python train.py --n_layer=8 --activation="gelu" --rope_fraction=1.0 --qk_norm=false --bias="qkv" --tie_embeddings=true --init="normal" --init_std_qkv=0.0188 --init_std_o=0.0 --weight_decay=0.35 --lr_head=0.00567 --decay_fraction=0.333 --final_lr_fraction=0.1 --seq_len=1024 --train_tokens=651200000
MLP neurons of a small language model. Each row is named by its layer, matrix (down: output weights) and neuron, and shows model dimensions 485-676. Each number is 500 + 40 x the weight over its row's rms, rounded and kept within 0 to 999. Numbers have three digits each.
A block is one neuron, or neurons of one layer that tend to fire together. After each block is what it responds to, as a language model described it from the Wikipedia text at the highest values.

L3.down401:420531506557433511572548524472447519483521474517469561475508485575496433461501543584485578534510545502538488536522488461552464507463450507525528497593488465477506465581497490467498514497509562502503479505558424482479500509480461510502447530568485460509490508510521577449476429525513408489508530502505507527544532529612484502552548531503502484511527499522491485505546547475526547532503441438509448531492461473447462515479502493523507492404448569423517516505449517525615515467488510528554499546527548368534476535563465497562490566490450561504609505476495501456443530525558514472
L3.down977:453416495537498508553456565540478512450523457489457472460557462495465478499490464543475505557544422512564526526511585500496526523533435503503568526576488545517494471607549518505510499459456544471544623519500471497526461414485510464481500440517481502542542413559493538530423384564515582423494535599477526504482489513495590495484495446438546515516523519431516440564511478538469443504491527529448431469507559515555487475477532446503445510468479554436474559432441592502505486475566503475538517498536520472511438588507508505557431491470499472485524480478565462451470489524485499477
L3.down1009:444499504492568526505533525547499499468510512433474435412478440506520434473571481539511501590489474543566549536428566559499530492490486522520524534607491476480506440577458510530507525510481571477459474472469489617527502503469471542457452441520410518540488519504547578516502442500632564508502521526526553454468474523497497486546529466462575512496515421547494469471528485645551503486481539480437454524495485426514455557489565545491458566437475460481478485412464571479506488496479504497569514481547513511504452482546543568582516513467506446500488475521515522526431473483521503480
L3.down1268:453489551475478471573544474443545541478487494463490508510548466455556484560389525483539543526542482603548528500489497495472515505500489530515506482479538495486454498560562465505458534450479459515521465501494512436449455512379445511528514547508502481514467478544452546517439411579435449483566410507488555476542502484571593482487498568530465488572500476519496541456548495517507505519528503541433541428517468582490521498569585494459482526523558524549491556477455536487544494489468491457508592479490433565438485549482528483439524601533545456483513463493516573492483471515402522526
Fires on the word completing an "in" place or time phrase: countries, continents and cities (Japan, South Africa), months, and a year's final digit.

L2.down412:520472458527520485521438580467464523492479442446467529448513500452419454486517431484570534479574461559494485560500527574513500599515414553522514517497442553538493478535517486453573512460502540483525517501458563550440454473446454562440556453498551432458515507514469546460476448571554470525471509503519526589500505544546466519480505472493511515549508499551505536501463514534526505505568547481410475461460499464477522438436508451456554452552473473521405531450521577432474491500537457502562452443540589509549484514495501550538554464488479511532511404479531444488550503562500534407
L2.down2079:532499509496518510489563538489525555505563501489498522542477502423439424477502415528587540523484449541546483526523540551442558556485448501488494556493522492563497553542525496476554552490497458419491497531488479596395525521518500571482485476469459429461492494501494528504542424593477444515433531459455488533482542539564467493452465513453599522510498481534538515452464455494504477553619467529466518426448407445538502458486458527476546448512486469552480513543565524467512508542559541508515508447545487530526471472509533488585515472507527461590567487510460469477578483566548594382
Final token of country, state and nationality names or demonyms, often suffixes completing the word, e.g. Algeria-n, United States, Japanese, Alberta.

L5.down628:476464480450489488521518492422461483540487581500467437516536443587530491464494468584515538494504522474511463503423553437536524547461545482514540519583496494480488493488472444589461481431530553527497493496460538483545498483443532466472552464460512482538495565494435506489403510520531506462563548465521536437482490487539525520528484557466518471476448512504511562501534459507438429519460533507548497513533510495553525517495507456504510475446421453475432475476529474560593427489570471552535470568503479464485516548564489474440499537480485479534426477461507516482526497544525532564
L5.down846:459476504491567499524511486433484478490561498481496567553571528439509496495489515532480475472466538502498484508544550511466468531506472480526557490568465453522501530577397500494496513451480472543516474559453444391494416450421493527460497472495508472524479545440454527551524534541443510500540435437522572542500504447479563502486525519502490520472485515498478504476515459486474437567504540461470526512449467497560505528475447581590501529447469394530543471475519545492503450583481531505476421492585491451445468559478539484482520559587515513500414500489526551507513397528494500492
L5.down921:515426467420541500517540517458456491519474558437481522495476494506531496534482524528462470499492502492561602475495548482514559534470483524503522580572474486481499497531483559581522555467489480571529438518453565535464555504448481462479510519442441520507466499494494517500539489529508525421570459500470497492475512543469510539521441464559562497503540558525595575434566475454430506467469521566567521457531452485448447454523510561520506482508412498584427473479530478432514486496499495473533455560555472488462509447528556506467505436480479506531491430452465451519510520558459498543
L5.down1227:474505509550519457516545515456449491532492554483462435576582465506561506506571491536544513464484489474520486501462494500455490547488496464488529495556527468465510481532457493562500457434529466593464467532469491385591474501434535460527553463493501465517491503485418540531504537471515526509532473495527534462464484533483563519493473488498493446474476500536531559501547453477449448580458543501544485479489487513542472503526524496534511493501433456511471442495510532482517446488521491530460448541512499461541510570488495511388464620560522510558378545480502524524536481547513521481
L5.down1543:476484455553527522469488484467531505496506472536490505459495507449530466475489475514467531516427472473487595566509505511554465520466457566528622512488462498482490495485488497474502538447430499489534486518451457504452498474483474473545483466586506460532485532472527554505551549575492489403589513404545523524459575474492504566510537492477428499529458457455522542493480490525449465522556468446475517552448519500456498509406457507482457492504509472514518571484474437447500454530436474512538518485545505540519496485520467514535516515551505509508498546555449496464458407524531433516
L5.down1566:577536525524526518444486505523453430531564528568457480504492456551488518474493523545421455452472538480447571513512428573501468551565543501443437498534513519525459502472417518462456485511508558503533477515483530541491473588469514489523562521517485488513501532500466382501535588539480484522525485445404502540491523507435476554545477537502531444510540507473534520485524558539538454521502497573531503476544518510504487536540505485524461494521540501584448539545486463518545527573462515561456450607513494479472475512483476466463524507491481538469491572452484530531432506501515449406
L5.down1996:512483510497514509499499472440434503483495512531518468505504471552510468441475482622504472486423542465574481519519512518595496563441519544487504487584498510528552589553435470561481499499494562530510506547447559491506517446441549379420499478444534465597480505598505503435474524478535504444513552478432495476504516542495523498513485520473489455461465506543489491451479461528490434553514472507541518496541501484587472512497473473501530490448501510445466500493472474511519472565531498551547489589516473526449487458483517488489536462461490505502377514533430487508492488525465498589
L5.down2068:512485518476484518435504470565544478448466501511458471513522603458507485548472588437486533450483470489479556477550463531441459455526526466462493535489512593543446547445591527511492525487478482453498444466507488431539545480469513556531500590501499463463544512471449500507492550494510442534554425525476538508496593487515444450494494516516530484540448437467476429479463488512499586520501516515430526550494518510487573416563463525499515535492496493493546434479482548545396500454473496518495457460505570492505503513535503454508532493487519541484512493556454536446449571475552453599
Last token of a sentence-opening time or circumstance phrase before the main clause, e.g. year digit in "In 1859", "occasion", comma after "According to X".

L3.down618:517448528512473470488524456436472482497498549455478531564530501519510452489464544458528462451490565531481452498489472490491525572498597572509431479505506485507460538556513537478502503463533518438487497469471538508440474444493550556431507480580452413491482534546455511531545516550544456504478508572429502488512470537481527483516557509502422424487507436461527503573493502490514484544488412481580452550509534532459500521579550453539476523488450574501541411594552494521561486483480461475453455506518425530511496550511440454476496533512515488494540537432558497498439527435533497519
L3.down1320:436479529461500512541502516508497568422484484449525474454441500504470479524447525561544559554470543524486478498475486515573509515431502527485450506473508520551434500481483492504446551528528481425538438488514498561557491465526540417528441544530482434489484461499399509485513487461584491560499494509495512470530443448543510466501497533453481501541511444497470453512467533472486523561496433487454440582454471535527498540466515481498529476482500523467493549504484541437564470511515423420516523469479517502491466555480562501558503436514483423506530495564460491568493548440485557507
L3.down1595:530537576518503469487469483530589540516506406505498405487464435518468486478472488507526453506440519433498573504435442505490505501506488568525398501464535582503470454548553531531494515497493463446483512536482485485551497519483489530506461503551476501492511506574539523562600527479477489524413483524422539424587534490419472492478497536473505467548493475510537559550479448493521498575476502541508517507545478530485584492441458510432486504466478508544530445445507488573453460564547489507530473447407509480482508532529450456570581514420476497451481512500575492459496562528488439506
L3.down2110:463484507549502488496565573556579522453427480513494420449527455509524462501589485489451493513474544580550541515565513487439477451423543517519607499502559515509481433538500460484519483559496446444467475500491470567622562489461512461509499488485424460521549512491507503497522473511558555443482549524506484461492555534526465406541519470469536488558534532528469444518540540517505541582473517496424493433395514476481547442480490513534556447507484457485566542502509484543488522482511505496490522544473504469462509540551539531493481487486496509428548482550509458485559528433466482491
Interior subword pieces, often a consonant like s, of foreign personal and place names (Arabic, Persian, Greek), e.g. Na-s-r, Ya-s-sin, Ja-f-ar.

L5.down414:438466453456542535461455463512555548523474420486486402582476451532448471524527519535534538478518489506486439462502485494521498592444460493444432438518523510479535517547522513560556544553481472534453486488526558547521432486484522541470516512468494467529424520531479555526464510530557465535472536532501475475439478548511422503451413517444498491471461417516505463480396443525538462514462540441529517482459536523464533493432467454499527548451518480497517480482389470542466555558545506514557515458454569531519495525560468482532466573469536535485504608479508485569536488507570530481
L5.down502:518498527502560583448463496503536525538495501470490530423489469450568484503555494426504505487529501493486547453525489458466481513546483410486548503502526492495517447485512524564493514534502406538537517481503499528524481496459543503501444513539573534464510458513471500614617506513526449493500486439517544433478491525424514507538456505608462567538506501516460462489444511513544582596482415522542433520501547462469476553558533548566546502489497519570515451506500496450396545478491490547462509532561473522582484458442514441516533529438560421551492493491537488435502512493539496531
L5.down876:491510447430532457510511476481585484465549498513401449474597555401452450455458459471488488575465397541521470471471520472519492425452547525524525483548572479505500496561441505500480601498498482531522507553435479519486466455452370550434431503468500515515522482524510501487496567603467426477597505478445511499503541465491527541505515559500565474520514464495527497480485499485499469457468501482467522535540546522539495429518521514460585569458463480461513520478494484529481496491517447440474536488434454525431470488457543491495467519570470484494486511459501522531554504516491469515
L5.down1351:502445406444513596448491468464438532473507455513471501498519514540493554545517444464454580477463476458519576470459440481445530559479506516477478564496482453528520450531493508478425521489445479506522449551478515537486491513486497533523480464502529502494513495508541563527454490477487539476522517495514477540476507507455490464527476437533419473362540530481552532503495554524500429433430462478531487516480522557571568499577531469495513507507476510512498478539404449475506554476441494433494509443474511512555514445476462451540501482465542536541511430533517470516423459561550440532
L5.down1644:453441460507493437484493461549478506498468506486551506489513498503500517581500488439496489549518492492532491557473563501465515503445497551600552476495608551481589462512512568494521518535548530557495469563515515485511547484514475482558475426471537529472552512518478504534396480534530502506496522481481488470594593466499485536537446462495531534485459468536551474471497438494468501562508449440443520505523528506522517451479524443514517531483506526477552468449462509461587513530478520459531512444515559543465486434505479456511425418493487484455485487544486543527522523525494539549
L5.down1746:485490485478435451530543487498524484520505507462491498482431444495577527547484473521477524478468483486494499409489511490503506488422501483538513531473525516492458495553517431477483496513493456539486499598396484540484482585471434536493530433543497423511522491589553525521557479503519446487524536448572461587503504495432515556509505528471454454415504462458534501478445556490491503591487459511462509525486418525464543485476516408482418488482485436511524465483534533490462517532562493489526514557573565497433466429471487580566468431539419595478509569515558479412504488454469554511
L5.down2084:512403452463554447424486492534436468464517482477453462437492477504500443499452531496530540551497541499505524551525526460504506460472472537458534482491558561553481522520562437483564585455495515478530507410488442460461447479489510605456501419485526528476519507495494528509490485519499466494579475460510562484498483525589505531508539472439574517478462535506489497475461472405488461530552480543515495546564518433501562535498436501505500563487529594488513535492516516514460493492460564496463545515476478512504590494512489473498510531509544478558464504532529578482477515483545515517
L5.down2100:460517519550556564575520480512403475561468577555462490489482512551461523443486488445586490544496462453442454479524506526551550486553476533519463471541496493533511460528566505553473518499488511427484514543493542547501484461505493456524501505511499492484534560506443448503514439505536495469494553473442477503497538484471523526464434517420519468482416485466518450564504464526531530533480523507504578503565493489411512488565533398493454552557479612510522535519567473452426536477550514534628476418515511538458487493392457464547519555465354486475502489525504502479569564584572484457
Mainly the period after U in "U.S.", plus the second fragment of a word split after its first letter, e.g. y|ielded, e|aten, K|nittel.

L5.down32:468475531502471469583559427506487455491464424526511498536425481546540508508508603495547471546527460535588478452544515569597511451540510457535492474423501522570557480487576518540423479459447503504498543538473474507509495448468478490470513501532546514550499416505523536461497472542529497591489481495488495518484532444488548529573571528512478523504501451500469416492543508449464455498494539537483437469574487415487493532527475415505450503435456525512459466476489480496522442559491560485554497483562542500517530469551493560495462534477538431514490448472501480468478546531524504428
L5.down456:557528496522448504512488547487472481492520532505559442459501536417477454511495532510469483483478520586453457485520462497479462489452514565526521457492557424492487503505399535483548491472433466487507536524544459434424498522479477440542484484519423557540506454493541437551457573527496460482474566488521518544500552546499576523422504536458491498502461473458453527454510484546374530494485472459428557493557491538550499496451549443590432562536596520521503490501441481491516566479463510474515504561515492542424484559508487516490507496492510479458542538513531433539443502506500430477
L5.down549:497564511509516557495509504531477454504577543574452591508493445530551544493542531538465503423525566509493517540511435559500502571524433546508474459502487466529494497454444524530493475550528542466478457477449479483496447512456516482538572503541504449476459496493493482543570527501490562463497528580562546629587536427486547536451540512487496425488500444569472472463569515531491450556495512526501540461486604463467483519479530486554478515489497521543471556528527487460522443570435482531453500522535524415451482530468474428522500521513553458515514489504465488521496499554451534536
L5.down599:512484476495564560505512468512530596475455475547540500498526471474447490458532536493511553478521530468422456529513533513475541518566426498468537470468481494546452517564472503598539532445516478478503546441533490467584512513474493419514549466475508484445524468453469492511481489530518550480462466508434451504520448476579471445551592444526429499550524420597525537513516492550520490538447516425567541443452594491527469546563520564487540478541451478504526448538488498425505499523508508456434526479456532505517415477520548466477518506424468511491448556487493477517531527467514465528
L5.down1684:456417524467481506533516485532525462481552459493441538505475491506513505531519515466532438497454524487509486493511490473425483547465593519489527497418491491592495500573422436505439495576569473521527543565539422554485505466482477465469474493518546476517467464545524470542470571558493427533531473429488498506551477513498476560546530482517505512535484496482506475419561487520514497489549516462504506569509537502507485480503471489530562528520495555445461500443482515462467446431467515516505492441520438575497438520593504591542496447494510480531537423492593365611467488510413495467
L5.down1687:479594535493484469469483382491518559510455489448440506494501495509536495463535461417453481509514490505528512540512520588450514488551423552558534464479410506587463518539509519513493498484555500514490472477466493517479538493503528474483481516496498495515506529443494493439592463552506463543525466502514510558472475437501505510475506545450499497487491457615455546527497522553457411495477527468562477492400471495529484536483506552504501477477466499511511420507532492463512444564447458544447491526516483480510429445512553459500527580537571491511486490435524540496463473460517488558
L5.down1722:514474515542488486482518495505462461430518474531511444525472500505475421530554508514464470595466461498481488511472483421537521505509531546469473403461422488501534515500515415522554551465492527509510498392450548484525429517439444455524612497451539456553468490531514461511448438495496511580536512505494497550478509524518477491559502455477497532418454499493486462553469453506469536560504520516479502512452473521484476568505466496459569493442519489485526429446463458508489506521508568543455511465537503515504474423522447540441514508484431496477575485563484500499461535544457526444
L5.down1862:470484489502440481533519481513473544529478420507487523522576465446457515507517634450511498569521502466515502515506546506501487504460474537549485446508545554516547529529524536467466518436489486484547502471461523499515530449495484523472563529449538526539526499530553453494510502497483562442504507488425444415533539527485512490560574497555472398527532549490514480495518484518474461448548570539588534476465448510542450489525435479498490541492500485485471539509470402443445462480477522472512512464486534499532542460509523472523501565402539478525495540468472484484525489551449509517
Final token of a place name or the comma in place strings like Beebo, Queensland or Davenport, Iowa, United States, often in geographic openings.

L2.down318:514511529503482457541522471488459513482460523490564470498529537442637425488551551494506434486504481500518428570537525518538505523461532466540440520528462470541501446476461519436553535466520489419524490529511565432492479459438507440457587486491488463435465468468477487479515543465535480456497469516491439472485427549468546490455434538455557518486473473531522517496511565526502475508460479574578486495530410489479448471542438493512492592479508510487520504490460552520429516559532415525483450514505522581457475540499510494465516491497485568468417538484523486476540500494476420497
L2.down913:528457478488491444516535455518504580458475495487482588481470507455521488505475526492452488510535488570533480528503541563492481489478528521510472507503461481526518542512509496498564503477526570563548505517536548498487556455418461411543492496479551478462449407467464517531473522449450519541478534452515438480542483575527535469472445503461608508454581501474526501412504498550467503585555565449537437497548537562540544474523470524505530511527533522520417533490554497452459553480491472480550475443458487503513535510455498491488504427496553502431378499462507498519461533562467502457
Comma ending a sentence-opening time phrase such as In June 1999, During the 19th century, As of 2022, plus final digits of years (200-8).

L3.down364:554516497501501449565483515525517507519484452460489506525540476495516556479503508465494519480535480517436525516427444507507519524503569465507449512538476448494466556510622546436524554459449576440510519539483575476438484594522499495465427448480437488508554513508511523418536535480479525479493507453528423546552544476521529440490501525478516524525549506474588440459542518482441467458476437462487460473517535589477518462499521457486439496483497512440513517457514487451470489513431514457528455518506499448508445496530507495497551534491510586463488459580519489486502513500491502517
L3.down443:459470491474483521469559583520459518571459508545508472494514515499465521488499637431494449484560516455485465545522456511464486454446499440506414463551531488488493517521509544467479549523500601543482510501475501466490484562447447591499585427510503490512568498458502450462486467527434518529508537399490478541497522503505486451470477365438505507523511473495482504486535492569520510513479536503465456468478434467564519449569518477502501489441512510583499537471440446461561522533483482460518514505501491504524519493509559521530512475521428532537488427466526548543470470511482504549
L3.down756:481514459529560480517468493496506527472438504515539544474571468473542497530499541539456462442440559480440462568509477534513563567519540580473511515610487514467518492518476555487471492541398544523485557460527583559501472494438375590548631520527549484478504521553579533461468446436499523523472536548438477549547541544472522486529482564491480492467509493501514516416529513518550431533480550524514444499471549457442505574516455467451535540511489534533540560522452555576480489522562541574511484475494483466477556532544523503479487523440490502511478491489534525474523515504458528440
L3.down1638:515489459536471531448510480521461528485529478395500508475430405548522511505460505546496502448554584500519504537574508514528524512540459457440514573522567569524462472518561500525557471483503561477443533440535517537551474552463514496506465530512479452472498507491482479416455515560518495443479492541462477476510530552544499490435503493432551500493534524527524536520522553582518423434598493535485404464544522399577527532504510434518505497431543495433470512500455481477446512515468447511494489533573522479518513462630505486523479582437401556559449455496456516501530588534466531519
Words completing time or sequence adverbials, mostly "time" in "at this time" or "at that time", plus also, then, later, soon, usually, subsequently.

L3.down261:524416538526544551558529497479468517515492522498553492517453476592518545572476512491501464513456433490481462464394505449582450444506579489560550473437468454416510518547489386492535522527453438493485542488471540484466568558407473508477479512474535451550449467587509506522515544527496485501524538458451505485469426516542473482541491529521541505506454487439528472500477480551519559538485453483488536493506484468489545469521516487513490571563464524481500553449483470496458542426445496466507472535536502510538504532491489585465470492525509520404469515526453507432521472561471512519
L3.down1279:547545458526518486537433488446451562542499554464475512499585582455472421420531406563498483540444579467492465466498490463524524454492499528540470511456484489448563521508470489482530537448510438521477439462530496499499486499501531514548517470537477537506557502479513472534555554474460510520492457489550485374558578468532494561512508468515573479542497518459473559508432432512421471492452541524567493514485398502527527481485475443530505451451499473482428502533581479563500505480465472494458446583500471470481547549436551514463477538521489498496544577461465484481470490496533433494
L3.down1580:538499465501549468428545568507536481512443478489452531491514496576541473561473439502493494537533545447588492519502515560488523531401506459519562502557482489450481495520510500428515534509459519506519502503494531528459495435506517415498455528486493476514510466533483532478531403522515468462507540524496488454467550506471484503468469507474562516440448484490402541496422510556520459529536534485527464502445470627488584539532492406470494514429390472499525482480422514519527515470529438501567554493586484558518551521494476433484482555452487541460482513511564560456557536502568458508
L3.down1696:511509464488480486475441494512444464486481535484569536567536370503486543473490438497500495565528553521508555511565514513499512558492500567475462500505523512537508529492476501514474495499474494445452506554459572444467413490449504469474494460499520467495518495479551473459489571483563498525488469565517459537476517513558509518486497496458520502518497450439614496516488416573432465530477492517526510485471463557545546536484443534580471561498525552554484490490551561542481528484408509514577553520519464540481537590438477542526484472491463501496531455477413554486450500553531503512
Final digit of a four-digit year, especially after "In" opening a sentence, as in In 201|2, in 200|7, 195|8; occasionally other name/term endings.

L2.down306:547522527569568529519540513440475552553501551492526539502539514513542570591490443532536507516514447431412468499476450490509491500555470507497469524483444536487469536565535530541486485590497477525454498482455489531472537489542483518495500495540487492506484513509517536530526475461489478548580558462549466508503478478526445582490531500543492495547618460441516435523488495486483450585482470563425501550498536443531528511576562565517530485586476542484508486496492448486482523467527495482490585442474457461541515500448457431438439454549562509497544512432604578501488505535553505454
L2.down945:577530471531509563549470541453471526530537520509516513457511476490518477574536470552496407475467526541439479536465479486514506468447571456550548534464528483495542566436528485455566578479482512386433439509528514470491567426450526539539565463539482499490458532468464481540501478512474528500493530439514437566570483497474436470470486460510572539456525494526525510503512463566439485505504464475546454542497485456513498521549453495516522501591522418538530531468536487542506487496447506561457478489493472553497471484505522505449487472481496479506475522471506509502460514407445506478
The third digit of four-digit years, usually 1 or 2 after "20" or "19" (20'2'4, 19'1'8), in dates, tables and career text.

L5.down33:505529490464500477592520503444440460529562503478559466559516531487499531492508519477459433445501460519424498474469444611501501503496456435496450500504545484490516526498514427577554436493485488490585513465570534468551459539478445457447451439503475577510518431447523482526596590470399496472487440551495510564460565500408560551466556475496465477507527481566465474485453509496428589542474500525464524497547557532490491518531425563553408572535466467511558449532538563542505473556545561484499472489463517431406459479485457513497525520516597505470451505484451499526558426522496519515
L5.down225:509497529554532469487501499485577530562479450468488445593470533464453464496507463558475550556545495440569480532427512449480515504469426452502558501514498520462451497478460473604492470452514511495502554542532463502495460498529574510467531462498566480483517530529504535551544480475511485534540510501480526469503508514486423522474463485427507458546487489543561452466497546587403470539523498443478516497441494556511488551450518418440516452482447537523489555502474470461467438510538462535489511560509536485509526534548575532535464471476515531536475539478494510483495493453503546534
L5.down1263:569478487457518508491527499450462514552535478537498580550483552536479575527548539521533469488482589500535537539472528505462466546528506546509465467533505497463400476421470502482575478539458498522411473486406505592538469527558537454471499466521525546511545526440535530489458465426542509525488537492501484502473491579506530572490484528525463514510461536496521595491474542534510569403500461528456554476461498464503412559493567487515456476563532481528445544515513436451455491510521523458515495448539468485486518512556510461516577473469496504452529400550485514544534479452449519489
L5.down1270:507481470466472583506524465486515476516524520537438536494523523495474537443497552560431453467524551514497513507560483482500501461443517525465436515439482537402514438440500539551512459526503515439418552548511483493505517591495492534532448530513462450463510476450420537498484522417559552555486547479488514465491489495440525512497482543501525484541471464444530485499508476477437547536446455464520463541496429450521470557527571456502478539569562558491490527487515488510530470485550474400569475516512537490519528511510432460539480458438525581440500473569498537455543503429502501449
L5.down1519:462530505472509461534464516576411515464518536502463509538500463508563450516447522506513577664540538483526503477467480529519478511477557543500457494532504476464562526495546462473489538458482441483542539478447540460492527481529500486473479439506537532460467563522516464494508451469529510528451458456495419520514522455426479514499531510503435518527432495505517516511508513454585548464490442473470564492503507541441472426533558438515476471379530443497576475558569472470482547530468462482565404470513493533486525459496442514514519529557476541484554511490496537483529531437499478544
L5.down1616:464537476493475535431423523557590500514538489518469540532488421481494453584447461536510562541416466485491530537520417485439548451500505529541467545538510528500531525495486520502469428596492438511535456529517526547499498489533501494493462475506495558564519493412496473556513405506527483476536520463504497496624498548524476527430545479540505556544476474498533553526425440490529492475532494489507498521481530496469557521584509459503452558465488497513615490523466505447534455582497490479430494522543515401540462461588599539448508513405482520505505468513511530549549511521498464466
L5.down1714:483433460401530477444489482480491549556513495506478463504504520461471554516535465457530541446541466476446531465584526528491480402475484519523491483462513475538501476442438502470528444489503529486500557479516510498501452516481525514453527425518466535517583467502495560552439556523496462487509511499471535483538477494516495549422527466457513481508557458557534515501566532498538509429477424520569476483501493506519435509525461514476540543524483489479512438530527562451470447461409434514570539500512514528384485461540568545481511500474477425493466500490501525423522468434475473539
L5.down1924:477518583545497411606504517461476465508412520529543472497533513452498589501460491502453455455487406460517477528480500432544458499557537471493446511481497490521415546515499517538544518516569545583397505500544481496546451448523519552525482521512501500540517457499469512488521497485528500437480567468514497476528535561445454456493521494531502522487522523541475447561533460457523607485517521549490488474516519444430547501500597490600523474447424473441454472476552580468443454538526541503520506500511475543437506502516489539514463447528457505510514510522491548435532506511506556450
Fires on the third digit of years (20'2'5, 17'0'0s) and inside sentence-level adverbials or connectives such as similarly, however, furthermore, later.

L2.down432:476472473520483494535500510500474493569553477482512487462502543508433495537493511501485558555459522531520569485524507521451458498496503553450527590514534446511428485464481438517491473437512488542493540501470523474508508462585487502499421502450488520505530492428454447549537483504514492525531476578470428488518507542462562567516498499487496509486542545473470501491441441590486528491536569505426504518520502494493479483480485508479555488486490449492477506496456551487478513502434502535512447490555449462561598491531479561514502533522489525479480497531395531459493468439490540497
L2.down1538:441457543477481422443463479567476468536565481478499494479544477512496505513447553524600564546498533482562503540442513491508478544486494449502493456491542411466463544553538497454535454529531486489438457490466490450505547460516540630503491512565466481609516462522520495486419509500518470488535463559540448516516521452475542509562481496438529543503555571515546509478517506500497508483492525475515492524503523419494492418466453424479428516475458495460500496490467583492530510509504540475491450453526563520500521499576487568553482490541474524455530520483483531510515545539426503459
Mostly the word piece "bre" inside words and names (brewery, abbreviated, libretto, Breyer, Brett); more weakly other mid-word pieces and he/she after a comma.